Part of a small language model's weights.
Size: 10 layers, 8 heads of 64 (2 for keys and values), vocabulary 8192.
MLP neurons of a small language model. Each row is named by its layer, matrix (gate and up: input weights; down: output weights) and neuron, and shows model dimensions 160-255. Each number is 200 + 20 x the weight over its row's rms, rounded and kept within 0 to 999. A neuron's up and down rows have the sign that makes its largest values positive.
After each neuron's rows, "fires in" lists the words (lower case) most often at its 100 highest values on Wikipedia text that the model never trained on.

L4.gate82,212,228,197,175,222,225,176,196,228,158,221,189,226,232,202,212,167,212,182,197,206,206,192,204,188,208,194,212,186,207,216,229,141,179,201,218,194,185,193,188,209,205,194,212,228,208,219,213,216,228,202,185,189,205,216,185,183,188,199,197,221,225,215,226,184,183,189,206,198,214,231,210,207,202,196,228,205,184,190,198,181,220,224,255,207,256,172,200,213,165,168,200,179,216,182,178
L4.up82,225,207,194,194,208,207,207,237,210,204,209,215,210,197,175,161,185,217,191,189,210,209,180,183,213,230,204,192,185,219,192,249,186,184,206,200,182,167,175,160,233,206,168,190,201,169,178,227,189,214,182,200,213,184,209,204,198,159,193,177,200,217,183,191,165,211,214,194,227,271,204,213,189,193,187,202,210,200,203,209,181,185,186,240,193,210,186,167,203,178,184,187,175,198,207,188
L4.down82,206,177,204,200,165,203,209,207,206,239,175,219,201,223,194,165,192,202,163,219,207,194,225,215,178,207,210,217,257,196,222,188,153,208,207,190,213,188,193,179,180,189,175,221,229,225,224,155,188,215,193,175,184,182,207,211,181,203,152,191,171,195,201,222,212,193,228,164,198,189,190,213,175,181,208,179,231,204,226,170,171,209,201,195,208,232,214,185,197,212,190,208,202,169,150,187
fires in: "they", "them", "would"

L4.gate435,199,195,173,157,205,211,212,224,220,190,184,179,193,175,160,194,196,187,201,191,200,203,192,204,192,188,199,212,194,161,198,184,166,225,212,187,196,175,203,192,200,187,172,197,221,174,201,181,204,233,211,204,228,215,221,177,162,160,183,188,174,221,197,209,190,180,199,182,203,183,164,182,240,190,206,210,196,173,195,217,214,191,201,180,188,224,210,208,143,243,221,181,229,229,218,188
L4.up435,196,187,216,212,173,223,210,182,184,162,174,216,190,224,217,233,179,215,182,212,178,204,228,194,227,211,217,165,190,194,177,171,216,174,218,230,206,165,206,234,214,222,195,195,177,224,202,192,189,227,239,187,194,172,217,186,220,200,202,175,230,194,182,176,193,243,192,202,178,229,216,190,152,199,229,182,224,203,218,197,173,176,199,203,197,239,206,224,233,197,167,191,206,174,182,198
L4.down435,229,197,206,222,247,202,193,193,209,160,215,184,211,192,220,200,211,210,215,200,193,180,190,194,180,174,192,202,197,207,181,202,227,183,168,233,200,229,208,223,184,187,201,204,194,189,183,169,187,225,212,207,201,247,220,200,196,201,226,193,207,178,188,219,190,210,198,179,222,211,193,203,206,207,213,215,178,183,195,220,204,226,187,209,191,261,185,193,210,222,184,191,220,210,163,217
fires in: "life", "career", "and", "education", "even"

L4.gate53,206,228,154,224,210,193,228,170,206,227,230,200,190,180,211,180,198,208,219,209,209,197,210,170,168,189,195,213,185,192,182,175,171,204,182,198,197,162,236,226,209,206,237,238,201,217,168,190,207,206,226,219,189,216,194,206,209,173,198,218,216,190,190,203,199,216,176,183,195,164,213,196,168,181,208,163,220,182,158,200,217,163,212,181,212,213,202,192,220,216,196,135,215,225,210,213
L4.up53,215,238,174,217,194,200,221,183,226,188,193,211,188,199,179,166,167,165,203,246,192,187,174,180,185,201,201,203,214,208,242,186,236,184,199,157,202,235,203,174,195,189,203,190,210,187,210,193,209,198,191,234,200,218,192,188,195,205,205,230,168,209,189,197,230,195,208,209,227,232,196,199,207,171,167,238,208,222,188,176,183,209,183,158,180,176,161,203,181,211,210,169,189,212,187,210
L4.down53,214,237,193,202,238,202,178,193,197,192,184,198,188,198,194,197,202,195,180,194,171,209,217,176,197,191,245,225,183,184,198,233,159,218,222,197,208,220,220,194,230,204,212,194,162,178,226,155,209,169,202,172,217,192,210,217,226,185,226,208,185,227,209,178,177,191,183,218,193,204,206,204,193,197,198,186,183,185,208,241,187,184,183,202,211,264,220,219,219,176,213,222,192,178,246,193
fires in: "by", "under", "patrol", "along"

L6.gate106,205,206,187,184,228,227,180,201,192,196,210,201,209,230,223,201,194,237,195,149,169,206,182,198,176,160,179,180,206,204,185,195,234,206,209,193,217,252,210,183,176,176,195,193,242,221,215,145,203,197,217,212,226,222,205,202,194,172,205,211,193,225,229,230,252,212,204,246,183,187,207,193,199,163,185,190,197,184,195,183,210,199,185,173,208,141,213,187,228,205,229,191,189,193,195,241
L6.up106,219,192,218,181,199,203,210,187,246,191,221,192,175,184,202,202,228,188,200,200,190,215,198,221,178,195,202,198,208,173,207,186,177,203,213,200,220,209,201,198,164,219,166,193,228,146,205,223,189,242,192,183,235,201,214,233,198,196,194,213,212,215,200,172,202,171,208,204,204,250,182,205,201,204,229,186,202,167,196,179,193,210,187,232,200,221,197,200,155,192,191,210,218,209,210,212
L6.down106,217,195,202,179,193,206,209,187,217,213,229,219,172,228,213,197,172,188,196,160,217,222,186,228,202,213,174,190,217,197,147,187,161,221,195,190,219,194,197,176,198,201,183,209,228,210,212,190,152,195,198,201,212,189,186,222,207,201,177,184,187,191,198,164,220,214,192,243,196,218,179,215,187,192,207,194,187,195,189,192,196,223,190,210,207,242,211,215,200,200,211,195,181,199,186,210
fires in: "in", "what", "it", "that", "as", "where"

L4.gate422,183,198,181,206,177,220,197,210,194,211,201,198,218,189,201,192,206,194,207,205,167,186,204,198,202,191,191,200,217,263,190,209,208,197,202,200,183,174,209,185,201,199,202,210,192,168,194,191,212,198,185,196,209,199,186,199,177,193,220,178,183,194,208,206,212,144,185,217,189,198,186,211,182,196,193,189,198,214,194,168,204,189,200,208,176,141,158,202,234,198,168,193,224,218,166,190
L4.up422,194,211,194,214,189,179,179,217,187,199,224,198,183,212,163,189,158,218,224,214,175,190,201,165,202,227,194,189,214,196,211,193,199,172,238,208,219,183,219,196,242,213,169,205,181,190,189,219,225,216,179,194,209,209,201,170,178,169,171,189,186,212,203,205,210,199,196,187,169,187,167,196,205,220,212,190,191,197,217,206,180,178,228,188,233,184,180,203,198,198,196,164,155,193,165,205
L4.down422,190,166,218,220,225,198,186,198,217,168,211,218,211,196,204,184,171,183,208,181,212,185,219,227,182,203,205,183,182,216,211,188,237,203,215,184,239,223,196,159,221,193,185,220,174,174,209,181,196,197,189,212,188,183,215,202,225,167,191,184,180,219,194,172,231,206,193,213,197,193,203,207,187,208,224,237,226,211,181,233,199,197,202,171,171,190,165,197,169,202,167,213,204,204,211,244
fires in: "of", "began", "went", "was", "professional", "made"

L2.gate662,181,177,187,231,221,189,204,211,149,194,188,205,159,229,202,199,202,219,177,178,223,211,185,166,206,192,192,185,210,212,215,192,205,188,224,209,207,233,203,188,174,218,182,235,234,191,230,222,176,200,199,188,227,196,195,164,181,189,188,236,202,216,200,196,220,198,165,215,207,233,210,204,207,166,200,173,189,221,173,204,211,224,175,205,178,218,248,189,223,207,216,213,182,196,189,197
L2.up662,221,189,190,203,175,213,215,177,219,160,208,222,215,205,245,195,232,216,182,180,201,185,217,192,180,205,199,191,227,206,235,193,194,172,241,225,196,215,173,207,221,206,169,225,209,217,209,209,196,182,239,179,194,189,174,185,196,195,191,200,178,234,203,195,182,162,189,142,205,185,196,193,174,205,192,227,221,209,209,182,198,223,213,182,174,214,198,188,195,204,199,195,163,165,213,209
L2.down662,205,237,218,197,223,202,187,212,151,178,205,211,236,244,207,217,236,218,184,192,195,209,189,207,216,181,221,199,242,195,174,237,189,184,209,186,154,224,188,224,196,231,221,180,239,195,198,185,195,207,212,177,229,204,195,192,242,195,211,201,209,191,176,201,212,166,203,225,195,169,212,207,207,186,190,217,191,246,147,207,219,225,190,184,178,222,184,196,205,233,194,194,215,176,218,212
fires in: "one", "kalmyks", "party", "yuet", "dafni", "grammy"

L4.gate478,207,175,167,203,216,179,197,183,187,207,228,175,195,194,217,210,159,200,203,194,219,196,174,237,189,175,172,167,234,217,234,208,189,173,183,230,178,198,191,180,193,217,197,197,193,200,227,186,206,209,190,214,183,210,223,228,191,205,175,191,195,212,182,200,180,195,138,237,203,216,255,213,184,222,187,190,193,209,192,224,196,191,231,187,185,222,216,224,230,202,192,219,186,162,218,216
L4.up478,221,209,198,208,161,194,200,201,232,190,203,204,156,191,218,219,160,175,176,208,220,199,254,205,181,162,193,204,184,207,227,245,223,196,250,206,187,239,214,160,156,215,180,189,191,197,228,221,193,207,177,199,207,228,192,227,187,243,188,215,202,187,235,222,185,220,162,228,202,212,202,223,189,198,202,160,172,166,177,220,200,180,223,174,182,254,216,214,208,204,226,199,182,193,197,201
L4.down478,198,218,188,204,217,186,211,176,171,241,228,208,217,238,199,193,175,239,199,178,239,183,190,198,196,218,195,171,184,207,218,203,211,199,196,215,213,180,199,166,207,230,236,143,231,215,176,182,184,180,192,192,214,185,219,224,215,181,227,212,196,187,187,184,172,223,182,202,201,193,244,220,188,208,190,228,218,172,233,207,204,205,192,226,225,218,189,191,186,192,223,183,204,179,217,207
fires in: "the", "it", "together"

L2.gate197,195,207,193,166,179,241,225,203,206,179,219,191,208,182,173,177,194,226,210,190,188,178,215,203,217,185,204,245,205,223,214,185,229,212,183,199,209,162,204,186,208,190,202,209,196,217,208,188,161,218,205,198,198,213,225,216,203,216,214,154,190,236,186,221,227,190,215,192,194,176,188,159,227,212,170,196,208,187,184,228,239,236,179,192,187,192,169,206,213,185,211,173,204,223,199,170
L2.up197,202,194,201,181,193,198,239,205,213,195,216,194,163,193,216,221,186,208,149,207,176,165,205,192,196,204,197,195,191,186,207,181,231,209,205,212,208,207,194,197,175,219,215,214,193,227,192,163,214,219,179,180,223,184,169,223,251,210,204,194,190,216,228,172,198,201,215,174,227,214,196,197,169,175,203,184,228,207,205,172,202,182,208,188,177,166,208,169,193,207,194,207,192,216,169,195
L2.down197,177,198,241,209,137,175,200,210,167,203,209,198,187,180,179,201,217,184,172,182,206,240,213,230,230,199,194,245,218,194,228,217,169,199,188,187,200,174,228,220,207,192,216,194,218,206,216,205,198,216,202,208,204,219,206,216,208,220,229,168,216,180,214,220,209,185,215,211,180,216,215,168,181,181,205,193,204,218,191,203,174,192,214,201,167,273,194,173,203,181,165,174,205,190,190,205
fires in: "state", "grand", "legislative", "electoral", "presidential", "entire"

L6.gate698,180,196,195,191,238,219,196,192,191,200,132,192,176,207,199,171,228,179,184,211,176,165,168,223,217,185,196,206,208,207,185,202,213,223,204,209,203,199,187,197,219,209,195,215,226,215,197,194,198,205,202,217,208,190,226,194,170,246,190,219,215,178,184,191,166,181,176,212,184,227,178,231,222,238,223,205,206,187,170,176,218,229,166,167,194,198,213,192,206,200,195,190,202,182,203,236
L6.up698,212,193,215,223,186,189,168,201,169,216,184,193,208,206,183,223,159,222,234,174,195,229,187,178,179,174,258,204,198,197,211,197,197,178,179,183,178,196,159,195,196,176,154,239,182,220,197,209,239,181,225,206,167,221,191,210,166,173,196,153,195,218,205,213,214,196,169,201,220,226,215,196,169,173,178,201,195,213,211,208,163,201,211,217,219,221,214,186,203,208,232,181,223,183,181,208
L6.down698,186,224,236,194,203,191,201,192,184,206,185,183,199,168,189,193,175,211,187,205,202,213,150,208,208,210,173,200,183,184,189,224,176,150,201,187,185,199,227,190,174,203,155,181,210,203,214,199,191,219,222,171,189,197,210,167,226,195,187,189,159,208,201,221,237,178,194,247,178,175,170,201,206,222,205,215,182,230,224,181,202,169,153,194,253,184,189,200,189,207,203,188,209,215,193,202
fires in: "and", "or", "life", "well"

L4.gate185,251,203,214,179,203,184,220,160,234,182,175,206,179,203,185,194,156,192,243,230,210,205,176,230,192,190,211,183,211,213,215,211,229,212,216,196,213,201,213,181,210,258,239,225,163,173,198,222,221,220,177,202,224,181,217,195,194,196,208,178,194,197,206,206,177,176,200,162,172,212,216,233,211,178,208,185,201,203,193,217,214,189,175,189,188,189,149,218,209,202,241,230,192,197,178,201
L4.up185,185,182,181,192,222,210,182,179,238,214,192,203,184,207,179,215,199,196,175,240,189,227,171,191,256,175,206,237,187,170,209,191,234,198,194,242,220,181,185,171,225,192,212,180,176,200,184,220,220,226,184,219,178,218,216,197,208,222,191,202,205,184,223,227,201,193,183,200,177,219,190,211,188,207,233,232,217,207,209,176,169,205,191,201,211,214,220,184,213,203,183,166,173,236,191,186
L4.down185,199,170,213,206,214,199,190,229,214,205,212,190,203,219,193,195,207,182,198,213,218,223,250,208,212,173,180,204,207,244,220,229,218,191,201,209,189,192,195,180,212,201,172,218,223,180,224,191,220,210,183,190,175,233,210,226,204,147,195,203,221,186,196,186,181,185,167,198,195,188,219,210,187,219,225,178,174,208,186,184,235,210,230,203,196,204,175,199,197,201,228,194,220,201,211,190
fires in: "of"